python train.py --rope_theta=10000.0 --attn_scale=0.177 --tie_word_embeddings=true --optimizer="adamw" --learning_rate=0.00231 --decay_fraction=0.895
MLP neurons of a small language model. Each row is named by its layer, matrix (gate and up: input weights; down: output weights) and neuron, and shows model dimensions 0-63. Each number is 50 + 10 x the weight over its row's rms, rounded and kept within 0 to 99. A neuron's up and down rows have the sign that makes its largest values positive.
After each neuron's rows, "fires after" lists the tokens most often just before its 100 highest values on Wikipedia text that the model never trained on.

L3.gate58:45 58 72 54 33 45 41 54 55 48 50 29 61 60 63 40 41 66 61 25 35 47 51 46 41 55 42 61 59 38 42 41 63 32 64 40 54 59 36 45 30 54 58 42 71 40 65 37 43 42 64 48 57 50 80 55 54 61 46 55 43 53 47 53
L3.up58:50 47 61 54 47 33 61 38 48 44 45 46 58 61 62 29 32 57 51 48 41 58 44 50 39 39 51 51 40 47 60 28 34 55 55 49 49 63 55 39 29 47 76 58 53 36 61 60 44 49 45 42 40 58 55 52 58 56 46 51 24 57 54 47
L3.down58:58 36 43 58 66 47 45 65 54 82 48 62 61 53 59 49 38 57 59 64 66 43 65 39 31 39 52 44 56 58 58 58 59 46 76 45 53 28 58 52 47 68 49 46 47 48 55 54 33 52 64 40 46 54 50 59 52 58 47 59 51 43 46 48
fires after: "1", " m", " first", " L", " ex", ", "

L10.gate140:45 48 79 78 60 46 65 47 75 48 53 69 68 53 60 51 44 64 44 69 45 57 64 61 59 72 59 54 55 49 60 39 55 68 60 55 50 37 48 41 61 65 43 61 59 52 49 56 42 58 51 69 40 52 68 55 29 38 68 64 57 46 65 49
L10.up140:44 57 43 61 58 48 51 32 54 47 46 59 63 53 49 63 62 63 55 60 50 47 49 47 44 59 51 54 50 41 55 47 55 55 57 34 44 34 42 52 43 51 38 45 57 40 27 41 45 59 40 68 43 31 54 32 43 31 46 56 46 59 65 41
L10.down140:30 42 49 75 59 55 58 48 28 43 31 36 51 60 37 72 58 59 58 72 57 54 45 64 43 62 49 44 60 50 40 45 47 58 49 60 39 65 59 61 32 53 62 38 45 50 48 44 37 48 30 61 54 55 43 46 60 62 49 38 31 48 42 71
fires after: "1", "2", "andidate", "\n\n", "."

L11.gate1:58 34 42 40 43 57 54 49 58 34 37 51 47 43 53 39 63 49 41 50 34 47 55 49 34 57 39 62 58 59 48 31 42 65 37 68 39 34 50 57 63 58 37 50 69 20 58 33 59 55 54 43 50 35 51 53 45 47 45 40 36 56 51 50
L11.up1:58 43 48 37 33 47 57 57 57 47 60 41 48 55 35 39 54 48 48 59 45 69 58 58 50 41 37 31 42 37 65 57 54 26 67 56 54 59 57 44 58 54 54 38 29 37 45 44 70 60 62 55 57 45 56 51 51 54 41 58 46 45 48 54
L11.down1:47 33 65 66 52 71 41 41 45 41 50 46 52 67 49 38 46 50 45 53 49 37 49 39 60 38 47 44 43 45 67 45 48 56 56 51 43 41 33 57 11 55 32 54 45 45 49 40 41 35 45 50 41 54 31 60 53 53 64 52 55 59 47 43
fires after: " b", " B", " l", " w", "w", " k"

L10.gate251:42 43 55 57 58 51 65 58 50 49 68 40 60 53 40 47 45 51 40 55 52 50 66 41 43 47 44 46 45 50 42 43 52 38 50 46 46 55 53 46 46 37 42 62 46 40 65 58 56 50 56 47 59 57 55 76 52 41 57 44 48 52 35 49
L10.up251:38 44 52 61 56 68 45 40 37 47 62 42 65 48 68 37 57 46 53 38 51 47 68 39 54 41 35 49 57 41 52 51 45 55 45 42 46 60 61 42 48 35 41 52 42 27 44 55 47 47 40 51 59 46 50 55 47 43 65 63 56 52 50 39
L10.down251:48 51 48 49 50 52 43 61 34 50 54 46 41 39 32 52 37 39 47 52 53 45 36 70 28 52 44 60 41 43 32 66 51 48 43 68 34 43 56 36 51 60 47 37 43 51 48 55 26 31 49 52 59 32 39 44 70 63 38 50 49 33 50 43
fires after: "4", "–", "7", "9", "6", "1"

L2.gate203:64 65 49 64 34 60 63 47 51 51 55 61 56 60 50 48 53 41 44 61 34 51 53 39 44 41 80 48 75 52 45 37 46 51 34 52 55 49 36 38 38 63 55 53 62 40 55 47 58 54 50 43 47 29 74 60 41 47 70 37 51 38 64 48
L2.up203:63 42 43 50 45 63 56 52 53 46 47 51 65 47 55 58 56 53 71 64 39 52 53 40 45 31 43 60 61 58 26 50 48 44 56 46 56 45 67 47 49 65 64 45 66 38 63 47 55 47 54 61 26 40 61 41 60 64 66 56 39 55 67 35
L2.down203:48 67 45 47 39 41 71 64 52 69 63 64 62 52 58 48 51 59 39 53 46 65 65 23 44 52 53 54 45 42 45 46 55 36 46 47 56 32 58 49 45 56 46 50 51 55 63 54 41 58 64 56 48 34 63 32 50 46 62 54 52 61 36 61
fires after: " r", " d", "merc", " B", "tern", "stitut"

L3.gate395:30 50 48 41 41 47 59 57 73 55 48 40 49 60 44 47 48 51 52 46 50 51 51 53 43 62 54 27 37 60 26 44 36 68 54 48 41 46 34 51 57 50 57 40 54 38 38 33 53 42 39 48 48 53 42 36 56 49 60 45 45 34 46 52
L3.up395:49 65 49 57 46 51 80 39 40 54 45 57 54 54 49 49 53 54 52 35 58 39 44 54 48 25 54 52 57 60 58 53 60 37 46 41 61 43 52 75 58 49 39 64 50 60 38 26 51 63 65 57 44 57 48 43 38 56 58 60 60 50 40 46
L3.down395:48 37 62 44 63 48 48 51 42 57 46 42 37 54 39 64 50 63 48 59 61 12 53 41 62 54 52 53 45 41 49 41 43 46 50 38 51 38 42 48 56 44 34 39 57 49 40 47 25 47 65 47 44 60 48 67 66 63 30 39 50 68 71 50
fires after: " P", " p", " b", "l", " B"

L12.gate263:85 41 58 54 38 42 30 47 60 36 50 47 49 67 67 48 30 56 38 52 57 51 48 67 44 38 48 39 31 38 49 38 42 57 55 57 72 59 44 34 50 58 40 52 57 41 55 68 47 51 44 51 59 60 67 67 51 49 31 49 51 58 69 46
L12.up263:66 54 38 68 47 39 50 63 41 52 55 57 52 50 55 45 44 41 59 50 42 25 64 34 37 40 56 51 47 35 45 33 55 39 48 48 66 58 52 51 55 36 35 45 58 28 56 60 46 70 50 60 48 37 51 34 60 31 37 48 35 45 49 46
L12.down263:45 51 36 45 49 46 47 49 64 62 35 43 44 48 56 50 48 54 50 48 49 51 39 67 38 61 63 59 53 46 37 64 44 40 59 48 47 51 41 37 42 70 64 46 60 55 59 55 64 60 43 56 65 44 58 79 53 48 65 72 51 43 37 55
fires after: "1", "2", "87"

L12.gate148:66 70 51 49 36 42 64 64 51 43 46 32 45 47 38 62 68 68 37 53 38 54 45 67 59 55 67 44 41 39 61 52 73 31 48 53 63 69 54 49 62 45 52 56 50 48 45 73 36 50 46 50 57 27 35 68 52 67 51 36 42 30 50 45
L12.up148:39 65 54 43 32 53 54 68 62 64 54 37 38 53 41 42 44 55 43 51 50 54 52 65 55 20 61 44 55 53 53 46 60 21 47 31 57 69 40 55 58 24 49 42 55 50 46 59 40 33 41 56 55 66 52 49 64 43 42 39 44 44 41 48
L12.down148:54 57 62 40 59 63 61 53 48 53 37 56 54 44 51 50 51 50 51 45 45 28 45 32 40 65 30 65 57 70 55 54 30 63 70 70 39 47 48 56 43 75 58 54 46 54 41 42 49 45 55 44 54 63 52 42 39 40 34 62 47 65 51 49
fires after: " K", "K", " H", " W", "ö"

L2.gate4:52 49 60 66 50 48 56 61 52 49 38 36 45 66 55 55 30 53 47 45 45 40 41 56 41 60 45 44 33 68 56 48 70 38 48 51 50 59 59 43 37 39 48 57 45 44 40 38 43 48 43 55 59 43 47 60 39 47 39 52 29 46 42 54
L2.up4:56 65 51 49 36 56 55 46 26 48 51 43 39 55 51 58 49 31 52 47 36 40 46 39 33 43 51 51 51 55 43 57 63 47 37 40 37 77 44 59 42 55 47 55 47 41 38 53 45 59 78 65 37 57 58 54 59 47 39 62 60 64 43 56
L2.down4:42 62 52 41 42 57 43 52 43 37 58 31 58 52 47 39 48 48 47 53 66 43 47 55 48 42 66 52 25 55 51 47 61 48 58 54 56 41 67 28 32 51 61 39 52 51 44 48 42 47 67 39 50 36 36 44 46 55 43 61 41 41 58 55
fires after: "1"

L12.gate394:45 42 50 66 38 57 42 51 52 36 50 49 53 36 46 52 52 39 38 54 74 63 43 55 46 45 49 76 41 40 27 56 50 35 53 50 49 42 62 48 58 44 33 51 60 49 33 51 16 53 62 59 49 54 51 58 36 42 66 56 44 43 50 57
L12.up394:38 41 63 58 58 53 45 48 31 60 33 37 37 49 55 65 37 38 36 57 51 47 66 48 57 49 43 50 41 55 36 70 37 41 43 57 48 33 38 61 46 52 35 48 59 48 49 42 59 54 31 46 37 58 35 47 65 44 38 39 56 41 53 46
L12.down394:49 49 34 33 42 45 58 56 47 50 36 46 50 61 69 53 62 53 58 47 51 53 50 58 54 44 66 32 52 44 59 47 37 42 28 56 48 73 40 53 53 34 59 49 47 44 48 60 25 42 43 45 61 51 63 60 45 57 54 54 30 33 63 66
fires after: " to", ",", " would", " can", "ed to"

L2.gate367:73 55 48 37 66 61 72 48 49 50 40 48 52 46 50 56 59 40 28 39 41 35 50 45 49 40 53 59 68 51 63 33 45 57 22 50 44 23 50 47 56 36 46 52 38 61 42 62 43 57 26 40 51 49 51 44 45 48 64 37 44 39 63 52
L2.up367:51 56 57 48 47 49 54 65 56 40 53 26 62 71 27 54 57 47 52 48 40 38 43 52 66 37 45 58 50 62 37 57 50 56 41 40 41 31 47 43 55 41 45 30 57 41 48 47 42 35 39 41 37 46 38 45 47 51 54 47 47 57 45 62
L2.down367:52 59 60 53 39 56 33 40 47 55 31 57 70 39 37 32 48 45 57 61 40 58 69 32 45 60 50 48 53 54 67 40 40 38 66 41 44 38 42 39 41 43 57 70 53 65 62 53 49 40 54 52 56 58 60 50 63 59 53 63 54 66 59 55
fires after: "| ", " St", " R", " Turn", " Sw", " go"

L3.gate257:47 39 52 55 48 59 64 52 48 62 47 49 39 52 49 76 57 73 42 36 19 52 63 57 57 55 45 32 52 54 56 35 51 51 41 52 52 48 47 56 42 32 60 35 42 40 43 30 38 49 66 80 42 63 43 39 39 43 63 35 52 58 56 41
L3.up257:44 51 54 48 44 50 54 34 48 57 50 48 50 44 53 38 47 59 54 40 49 32 61 49 72 56 42 38 56 47 57 51 62 45 42 59 48 50 61 58 49 57 49 47 47 47 53 43 28 64 51 59 49 73 49 47 34 49 45 59 48 54 60 30
L3.down257:60 49 54 40 42 60 48 59 49 39 54 66 46 40 24 43 57 65 43 54 56 55 43 55 51 50 53 63 68 45 52 34 39 64 73 55 45 40 48 33 58 49 64 40 33 56 41 46 44 47 39 45 56 50 41 44 50 55 28 52 49 58 40 63
fires after: "2", "1", "\n\n", "F", " qu", " Qu"

L4.gate423:41 38 45 62 38 69 48 61 62 41 44 48 56 31 50 52 55 57 47 43 44 34 41 56 49 35 42 47 47 52 41 30 38 66 60 62 60 27 60 33 29 50 44 59 61 52 63 40 51 70 57 52 53 45 65 46 46 34 42 49 41 38 62 45
L4.up423:46 52 26 68 38 57 57 65 32 49 65 59 61 49 57 31 45 38 58 54 44 45 58 40 45 52 38 48 24 44 62 51 42 54 58 52 48 38 45 60 34 59 33 51 39 48 51 35 47 59 61 37 50 43 48 43 37 50 39 49 61 39 76 37
L4.down423:39 60 55 57 47 58 71 41 56 63 61 68 56 56 51 59 40 60 39 68 55 58 53 50 49 54 50 52 41 61 61 58 53 51 44 53 63 50 42 41 56 47 60 64 50 49 40 34 58 50 48 48 53 51 48 46 57 39 55 45 45 38 54 50
fires after: " v", "2", " ob", " p", ",", " d"

L8.gate270:70 39 40 63 51 49 41 45 48 47 57 33 51 53 50 44 43 43 43 46 49 51 44 62 38 47 65 39 38 60 56 35 45 49 47 42 37 57 39 31 40 54 39 62 64 50 52 49 42 24 35 47 61 50 59 41 42 57 71 40 44 45 50 58
L8.up270:65 56 48 58 57 63 44 66 52 45 61 65 54 71 57 21 45 44 44 44 61 49 54 29 60 48 44 30 53 59 40 38 44 71 70 72 35 45 54 49 43 56 56 57 53 49 52 46 50 45 56 52 53 51 61 63 28 57 36 51 59 42 47 54
L8.down270:60 61 44 41 60 53 56 47 54 40 49 47 54 48 48 53 54 46 49 45 44 54 47 50 56 41 34 54 37 50 50 55 43 32 42 74 58 61 67 60 50 56 46 62 52 46 45 53 32 66 50 52 50 43 45 37 50 56 75 60 46 53 64 40
fires after: "1", " d", " p", " attem", " Br"

L4.gate78:55 48 65 57 56 50 38 52 39 50 35 37 59 54 60 50 29 52 45 63 43 54 53 61 54 59 44 52 63 45 48 40 63 42 35 62 68 55 49 63 57 43 53 65 44 46 59 55 48 59 60 48 65 37 46 63 48 49 49 48 42 47 48 39
L4.up78:32 55 63 53 59 42 38 44 43 47 36 64 50 56 56 61 13 59 52 66 39 54 41 62 45 53 35 37 60 43 46 50 59 53 29 56 56 62 55 66 45 57 65 61 49 69 57 48 50 51 60 39 70 31 43 61 41 59 39 57 50 53 41 50
L4.down78:47 37 41 53 42 64 58 36 49 39 52 57 22 42 52 61 58 49 46 45 47 56 43 52 42 47 32 37 52 59 28 56 46 55 60 66 52 38 58 55 42 47 64 49 60 58 44 49 58 37 39 52 59 56 40 48 38 62 36 70 56 53 55 33
fires after: "2"

L7.gate405:42 49 58 38 44 38 66 64 56 54 47 37 55 41 57 56 49 56 52 49 60 56 49 69 61 34 59 45 47 47 65 50 53 52 27 29 42 62 50 60 52 28 49 47 49 58 44 59 45 62 47 70 51 62 23 63 56 47 62 49 47 43 53 45
L7.up405:41 48 51 53 70 54 38 57 60 66 54 31 40 43 56 68 37 45 42 67 39 57 55 56 45 57 45 41 47 65 68 47 41 53 35 50 54 54 50 53 52 65 53 40 58 46 67 45 46 52 49 70 59 31 45 28 42 56 46 48 60 49 53 50
L7.down405:52 38 34 59 61 48 54 68 53 62 54 42 55 39 46 57 64 44 47 54 42 52 49 48 39 68 38 54 62 53 55 45 49 44 45 49 60 41 53 44 42 43 70 51 48 53 39 50 48 39 34 53 51 49 51 41 38 58 36 54 46 52 55 36
fires after: ".", " O", "\n\n", " Port", "R"

L4.gate164:66 62 55 48 58 57 41 65 58 62 49 63 44 52 51 52 51 60 66 43 35 52 44 44 61 43 56 44 62 57 52 50 65 32 49 69 53 57 35 33 48 50 41 57 43 38 68 62 44 53 48 41 62 44 53 42 39 54 59 40 53 44 52 50
L4.up164:69 58 34 69 46 54 54 53 54 57 54 59 48 67 70 53 62 61 44 44 50 59 55 36 49 47 43 61 37 46 35 49 55 52 64 58 38 52 39 47 49 47 60 43 62 54 60 38 48 55 60 35 48 71 46 64 36 57 52 57 56 67 52 59
L4.down164:42 53 41 38 62 52 49 54 57 69 55 72 52 36 59 49 49 51 62 54 61 54 68 38 68 41 54 52 52 45 56 52 59 54 56 41 37 60 46 54 47 49 50 49 40 46 59 45 30 36 50 45 57 47 61 60 45 68 30 52 62 49 56 51
fires after: "1", " con", " p", " r", " In"

L4.gate18:68 59 32 54 71 61 57 39 35 47 54 47 50 47 49 41 43 43 69 44 34 43 42 64 45 60 49 55 50 57 52 35 55 57 55 51 55 36 34 50 42 57 66 59 48 61 56 50 48 44 59 47 71 40 44 32 39 64 42 50 48 61 62 54
L4.up18:40 46 40 47 50 61 69 44 59 53 36 48 65 62 56 66 43 25 49 48 34 41 44 49 28 40 50 58 59 51 53 49 50 59 53 31 46 47 47 52 46 37 59 44 59 54 50 48 54 30 65 50 46 45 64 46 43 54 51 68 44 41 39 44
L4.down18:67 52 47 31 35 78 50 44 35 54 41 50 53 61 65 52 42 52 49 45 37 43 62 38 45 56 45 62 64 64 54 56 58 41 69 58 51 39 45 45 41 63 35 44 53 72 37 49 30 42 56 51 57 51 48 51 63 58 46 50 42 56 38 52
fires after: " R", " V", " L", " l", " P", " F"

L12.gate422:35 40 42 44 54 57 62 64 36 60 55 68 50 45 63 55 42 43 56 37 51 54 35 50 47 46 39 57 41 49 55 39 46 64 41 48 47 49 45 46 59 42 42 36 57 55 48 49 45 60 53 33 58 55 69 37 39 47 51 35 62 63 55 46
L12.up422:63 71 54 43 60 28 51 63 39 61 33 43 48 67 54 63 33 62 47 37 65 68 36 43 57 29 41 46 68 58 59 30 51 49 42 44 60 53 47 68 61 49 46 32 45 50 52 56 46 52 44 30 56 55 44 38 60 42 70 38 50 62 42 47
L12.down422:51 68 35 55 37 57 33 44 54 46 34 35 50 47 48 40 62 52 50 46 43 46 77 42 48 59 62 48 47 51 41 62 57 50 48 57 41 53 51 48 32 44 54 46 64 60 36 41 77 57 57 64 31 54 34 62 47 55 39 56 56 32 67 40
fires after: "|  |", " the", "|", " |", "The"

L11.gate282:37 55 63 54 50 57 52 89 44 59 44 44 50 64 50 59 54 46 45 53 45 39 44 67 44 57 63 52 43 47 57 46 68 24 57 44 31 48 36 66 58 39 34 56 33 50 54 53 44 37 36 48 45 44 58 66 51 68 65 48 47 57 52 52
L11.up282:68 55 66 45 68 58 53 74 39 49 45 58 35 55 49 48 58 58 52 34 56 37 47 55 46 60 47 58 52 44 44 60 53 51 40 52 62 39 44 51 51 58 36 51 56 43 48 38 56 60 67 70 51 41 78 46 52 56 52 40 45 53 49 60
L11.down282:64 53 55 64 64 41 32 48 31 51 58 65 50 49 47 62 43 53 54 65 56 58 48 59 36 58 32 43 59 63 45 62 45 42 58 41 29 60 62 45 51 47 58 44 57 59 63 57 52 51 41 45 57 53 49 47 21 39 48 61 43 40 46 57
fires after: " H", " h", " W", " Sch", " of H", " | H"

L12.gate438:56 60 54 59 52 59 59 62 62 45 40 51 45 39 52 30 57 62 54 37 40 46 35 41 67 58 45 60 71 42 63 54 45 51 60 46 60 64 49 41 43 43 47 45 56 50 64 53 45 54 59 46 63 35 56 42 45 67 68 58 48 64 50 34
L12.up438:43 41 56 75 44 48 54 53 57 59 54 50 61 34 40 74 52 56 43 60 71 57 54 34 58 49 33 37 48 37 43 47 60 50 52 46 49 60 48 37 55 67 49 31 56 59 54 38 66 35 57 59 55 73 45 44 56 58 53 60 57 47 46 44
L12.down438:36 53 51 40 56 60 48 53 55 47 46 52 48 54 52 63 43 48 54 40 46 44 50 55 49 54 50 42 41 44 57 55 56 44 63 51 34 42 36 59 49 62 58 59 52 54 53 47 35 43 66 64 58 52 38 40 59 52 54 76 57 53 59 42
fires after: " | ", "1", "2", "4", "14", "–"

L8.gate100:24 48 58 48 49 53 53 71 61 53 49 32 61 58 56 50 55 48 44 49 35 53 54 61 38 51 48 61 58 50 36 53 52 38 48 49 63 59 64 48 60 43 34 49 47 45 57 44 44 64 55 62 41 37 38 65 54 31 51 59 44 47 44 45
L8.up100:52 51 65 57 41 59 49 62 50 35 60 37 51 48 37 52 40 54 34 52 57 47 50 64 43 43 55 45 30 40 54 49 50 49 60 56 32 75 60 41 54 50 47 45 48 45 45 38 52 33 53 66 42 44 29 61 54 39 31 60 38 48 48 47
L8.down100:47 36 32 51 45 53 47 49 50 32 43 47 45 70 57 49 55 55 43 48 59 51 55 52 45 56 53 48 58 60 32 72 56 43 57 57 38 52 43 55 45 56 49 60 66 54 41 58 54 26 30 42 59 68 45 49 45 52 50 83 54 39 46 60
fires after: " | ", "N", " h", "2", " | +"

L12.gate23:44 56 54 41 45 61 36 54 51 56 59 59 49 55 60 43 46 42 49 37 39 22 56 47 56 61 43 69 42 42 32 49 40 48 53 59 50 41 53 38 54 36 48 42 55 56 63 57 58 49 58 53 63 44 48 60 49 39 48 58 49 66 58 41
L12.up23:38 41 57 41 65 36 38 61 52 57 43 59 57 25 49 51 37 53 52 54 70 48 55 57 57 66 48 58 40 39 53 70 48 60 51 48 49 46 41 39 59 49 59 63 48 62 47 45 39 42 41 37 64 47 41 42 40 60 40 47 59 32 54 42
L12.down23:42 47 49 51 55 53 63 39 62 58 60 65 42 53 55 55 47 43 61 51 33 32 59 44 58 54 50 55 43 52 66 54 42 42 48 71 55 55 32 55 35 41 46 56 61 45 49 45 51 52 76 41 50 52 35 52 57 43 56 50 29 58 54 46
fires after: " a", " ", " in a", " a ", "ed a", " to"

L7.gate172:61 63 53 52 52 48 62 56 60 48 31 42 56 53 48 49 57 48 53 39 47 43 67 63 54 60 53 66 35 31 49 48 69 45 53 46 35 69 33 50 62 38 41 28 69 48 50 42 46 51 46 45 50 52 47 67 42 43 55 41 41 51 55 53
L7.up172:30 45 39 52 71 56 41 52 67 41 65 56 55 54 40 39 39 43 45 49 40 55 47 40 49 58 47 51 46 50 46 50 43 50 55 48 52 45 48 66 38 55 54 54 49 45 55 65 63 36 47 61 53 76 62 27 59 56 59 57 51 41 75 60
L7.down172:40 48 42 43 59 52 37 62 51 47 47 56 57 41 58 41 49 65 49 42 54 49 49 46 50 73 49 28 56 57 51 39 79 47 61 50 42 54 49 62 48 51 62 63 56 44 51 49 29 43 53 42 58 51 49 39 46 41 48 53 54 37 52 35
fires after: " W", " H", " Gl", " sh", " w", " r"

L3.gate189:34 41 58 36 55 51 57 48 60 56 49 42 50 42 55 53 41 82 55 45 48 44 59 78 60 44 52 53 38 52 56 46 57 37 37 56 44 24 47 64 53 45 36 58 70 43 46 38 46 36 61 52 54 35 58 62 32 39 76 51 47 49 58 53
L3.up189:42 51 36 48 41 47 55 45 70 48 45 45 40 44 55 46 30 64 56 61 45 44 39 54 61 57 40 37 45 43 49 37 44 46 44 63 45 41 52 33 39 48 49 55 53 51 43 38 50 43 38 57 19 60 54 42 30 40 51 56 41 70 63 49
L3.down189:47 48 55 68 39 66 57 49 45 60 57 57 50 35 44 53 37 57 39 44 55 51 45 52 52 51 50 40 62 69 57 47 56 59 76 57 50 26 62 52 38 56 42 57 57 48 51 36 33 67 56 49 55 48 49 36 51 48 46 62 59 56 44 41
fires after: "\n\n", "2", ")", "ra", "."

L12.gate379:45 49 57 49 60 45 51 61 51 59 52 62 49 43 53 58 45 41 46 43 67 28 56 64 52 49 48 58 62 47 80 54 42 72 64 53 50 56 43 46 46 38 50 37 59 44 38 46 42 51 67 59 52 60 53 41 43 50 38 36 34 47 44 50
L12.up379:42 36 53 51 45 62 57 66 47 51 37 58 40 48 46 49 46 59 45 52 51 56 50 45 48 51 48 53 68 63 50 57 45 50 55 55 43 53 59 62 51 65 38 65 46 45 59 50 50 57 53 49 46 53 49 57 42 34 44 55 36 59 38 51
L12.down379:56 53 51 55 54 38 64 36 53 58 55 43 45 38 48 47 57 53 62 46 64 31 63 57 55 68 42 40 53 64 50 56 53 48 56 66 45 52 51 46 44 58 47 54 61 64 49 57 40 57 59 46 48 40 55 28 45 39 39 47 32 43 56 52
fires after: ".", "2", "A", " I", "\n"

L7.gate205:61 61 57 42 46 42 73 66 40 44 42 58 46 43 54 41 64 62 44 53 38 43 61 33 44 41 55 60 59 58 53 53 57 49 42 53 44 49 56 50 61 37 42 55 52 49 52 65 32 45 56 49 46 55 69 61 41 47 56 35 48 58 51 44
L7.up205:26 59 43 50 58 42 59 56 43 58 36 56 50 39 63 72 45 64 39 45 41 64 52 29 49 42 40 55 53 45 48 50 52 57 26 48 58 59 47 56 73 48 36 46 35 43 68 51 62 50 42 62 36 67 59 49 46 47 53 34 57 56 51 41
L7.down205:48 36 32 59 32 55 52 48 52 35 84 56 50 55 51 45 48 50 66 57 63 41 54 43 37 64 49 52 57 48 71 48 42 58 51 55 38 47 45 55 44 57 51 47 67 34 51 35 35 61 42 59 51 55 38 37 45 62 60 48 41 54 59 50
fires after: " | —", "\n", ",", " |", " B", "|"

L12.gate288:45 55 45 45 48 69 45 54 53 43 41 49 33 53 54 63 61 45 54 35 58 64 45 50 62 62 45 65 39 32 49 58 55 51 44 62 39 47 51 49 37 31 38 64 55 57 48 52 54 38 63 59 56 50 49 65 41 38 45 38 62 52 59 41
L12.up288:50 61 73 46 59 44 41 62 59 53 52 38 50 60 41 77 39 60 52 48 59 70 51 54 48 45 43 73 36 37 51 55 40 49 58 39 48 54 50 62 56 45 62 62 38 33 43 52 48 41 59 71 47 45 30 48 44 57 65 63 51 47 52 40
L12.down288:58 45 40 53 65 43 45 59 61 62 50 61 50 54 39 47 48 38 39 56 39 34 46 76 38 52 53 50 58 35 52 39 49 52 56 61 39 52 55 12 47 58 50 58 40 62 58 51 41 36 45 52 67 43 64 73 51 54 47 35 35 46 52 54
fires after: " to", " would", " br"

L12.gate200:60 66 45 45 62 55 48 56 44 57 64 59 52 39 57 54 38 65 38 58 55 64 57 62 55 55 27 48 50 38 38 44 60 46 32 30 70 57 55 73 50 49 40 50 36 72 42 36 41 37 39 63 62 60 34 30 54 60 44 47 52 56 46 44
L12.up200:57 52 61 56 49 45 69 59 48 52 40 62 50 60 73 47 50 55 58 37 54 44 49 41 57 48 45 48 43 52 60 51 66 62 46 51 46 46 67 60 57 49 39 49 57 57 66 45 60 39 67 39 48 74 44 48 37 61 65 52 52 60 39 40
L12.down200:40 60 47 52 45 64 46 50 50 47 45 51 26 49 46 54 34 36 56 51 45 50 67 54 50 60 66 52 36 43 65 52 46 43 67 40 41 42 42 45 38 48 58 52 51 59 51 38 44 50 58 58 47 35 69 54 60 57 54 43 46 44 41 39
fires after: " | ", " | \"", "|  |", "-", "|", " \""

L4.gate301:47 67 69 53 41 56 69 49 56 46 29 47 62 54 44 39 43 56 55 42 35 48 59 43 69 53 42 61 43 32 61 37 48 54 47 60 53 55 37 48 45 55 50 66 46 59 53 57 49 54 60 39 51 39 62 48 55 39 64 47 47 42 79 52
L4.up301:42 51 79 48 42 46 74 50 60 45 43 44 50 45 54 25 55 62 33 56 58 48 53 54 41 44 32 46 51 43 70 56 45 63 41 55 60 54 41 45 48 51 54 63 51 37 50 66 30 69 48 52 47 31 48 56 41 55 57 55 29 46 47 42
L4.down301:46 50 54 50 39 39 68 30 49 41 53 62 55 58 64 30 59 34 48 51 67 49 44 46 49 40 50 49 40 47 65 40 29 58 52 56 60 52 54 54 36 52 57 63 52 51 49 41 55 66 50 38 47 42 24 50 52 55 51 67 31 40 45 53
fires after: "\n", " ne", " |", " Ch", " m"

L7.gate304:35 52 44 44 57 62 61 48 74 48 31 52 55 52 68 44 27 65 56 44 45 54 57 45 47 46 62 55 56 55 44 36 48 52 52 58 45 58 29 50 46 61 48 65 63 37 61 37 62 63 45 54 55 46 57 55 53 42 71 49 53 45 47 51
L7.up304:60 37 45 50 65 54 61 30 49 48 34 30 70 41 40 46 48 51 56 44 56 54 37 31 40 49 41 52 41 43 43 46 51 53 40 33 50 29 59 52 47 56 39 49 42 57 40 31 47 68 54 36 51 66 43 36 41 48 58 47 63 58 50 37
L7.down304:46 40 45 53 71 48 48 49 56 66 44 52 50 70 47 44 49 55 66 39 58 47 52 43 55 48 42 73 19 42 35 65 47 52 48 36 47 53 36 41 36 60 42 46 47 56 44 51 55 69 51 48 67 58 47 53 61 52 59 61 49 59 48 33
fires after: " p", " sy", " S", " (A", " Pre"

L12.gate433:52 68 56 42 53 65 57 55 45 65 48 42 46 42 66 51 48 59 43 28 38 55 69 44 50 46 50 52 34 51 49 55 60 35 34 36 58 68 35 45 69 44 36 61 43 54 49 36 27 59 66 47 49 56 58 44 55 43 63 46 38 53 58 42
L12.up433:44 60 52 51 62 65 47 54 66 53 58 51 46 52 55 61 60 62 41 43 31 46 56 40 54 44 35 49 46 57 44 49 50 57 51 45 18 44 38 45 44 50 37 43 48 59 39 35 54 53 58 50 43 43 67 45 56 43 49 51 39 55 47 36
L12.down433:60 54 52 41 64 56 61 51 58 48 53 39 52 51 49 45 57 58 54 59 39 60 47 34 34 61 49 54 31 39 37 61 55 61 34 58 35 45 67 46 36 45 46 33 41 42 58 45 70 51 40 40 45 53 45 50 48 42 38 68 64 53 66 54
fires after: "|", "\n", "-", "|  |", "- C", "\n\n"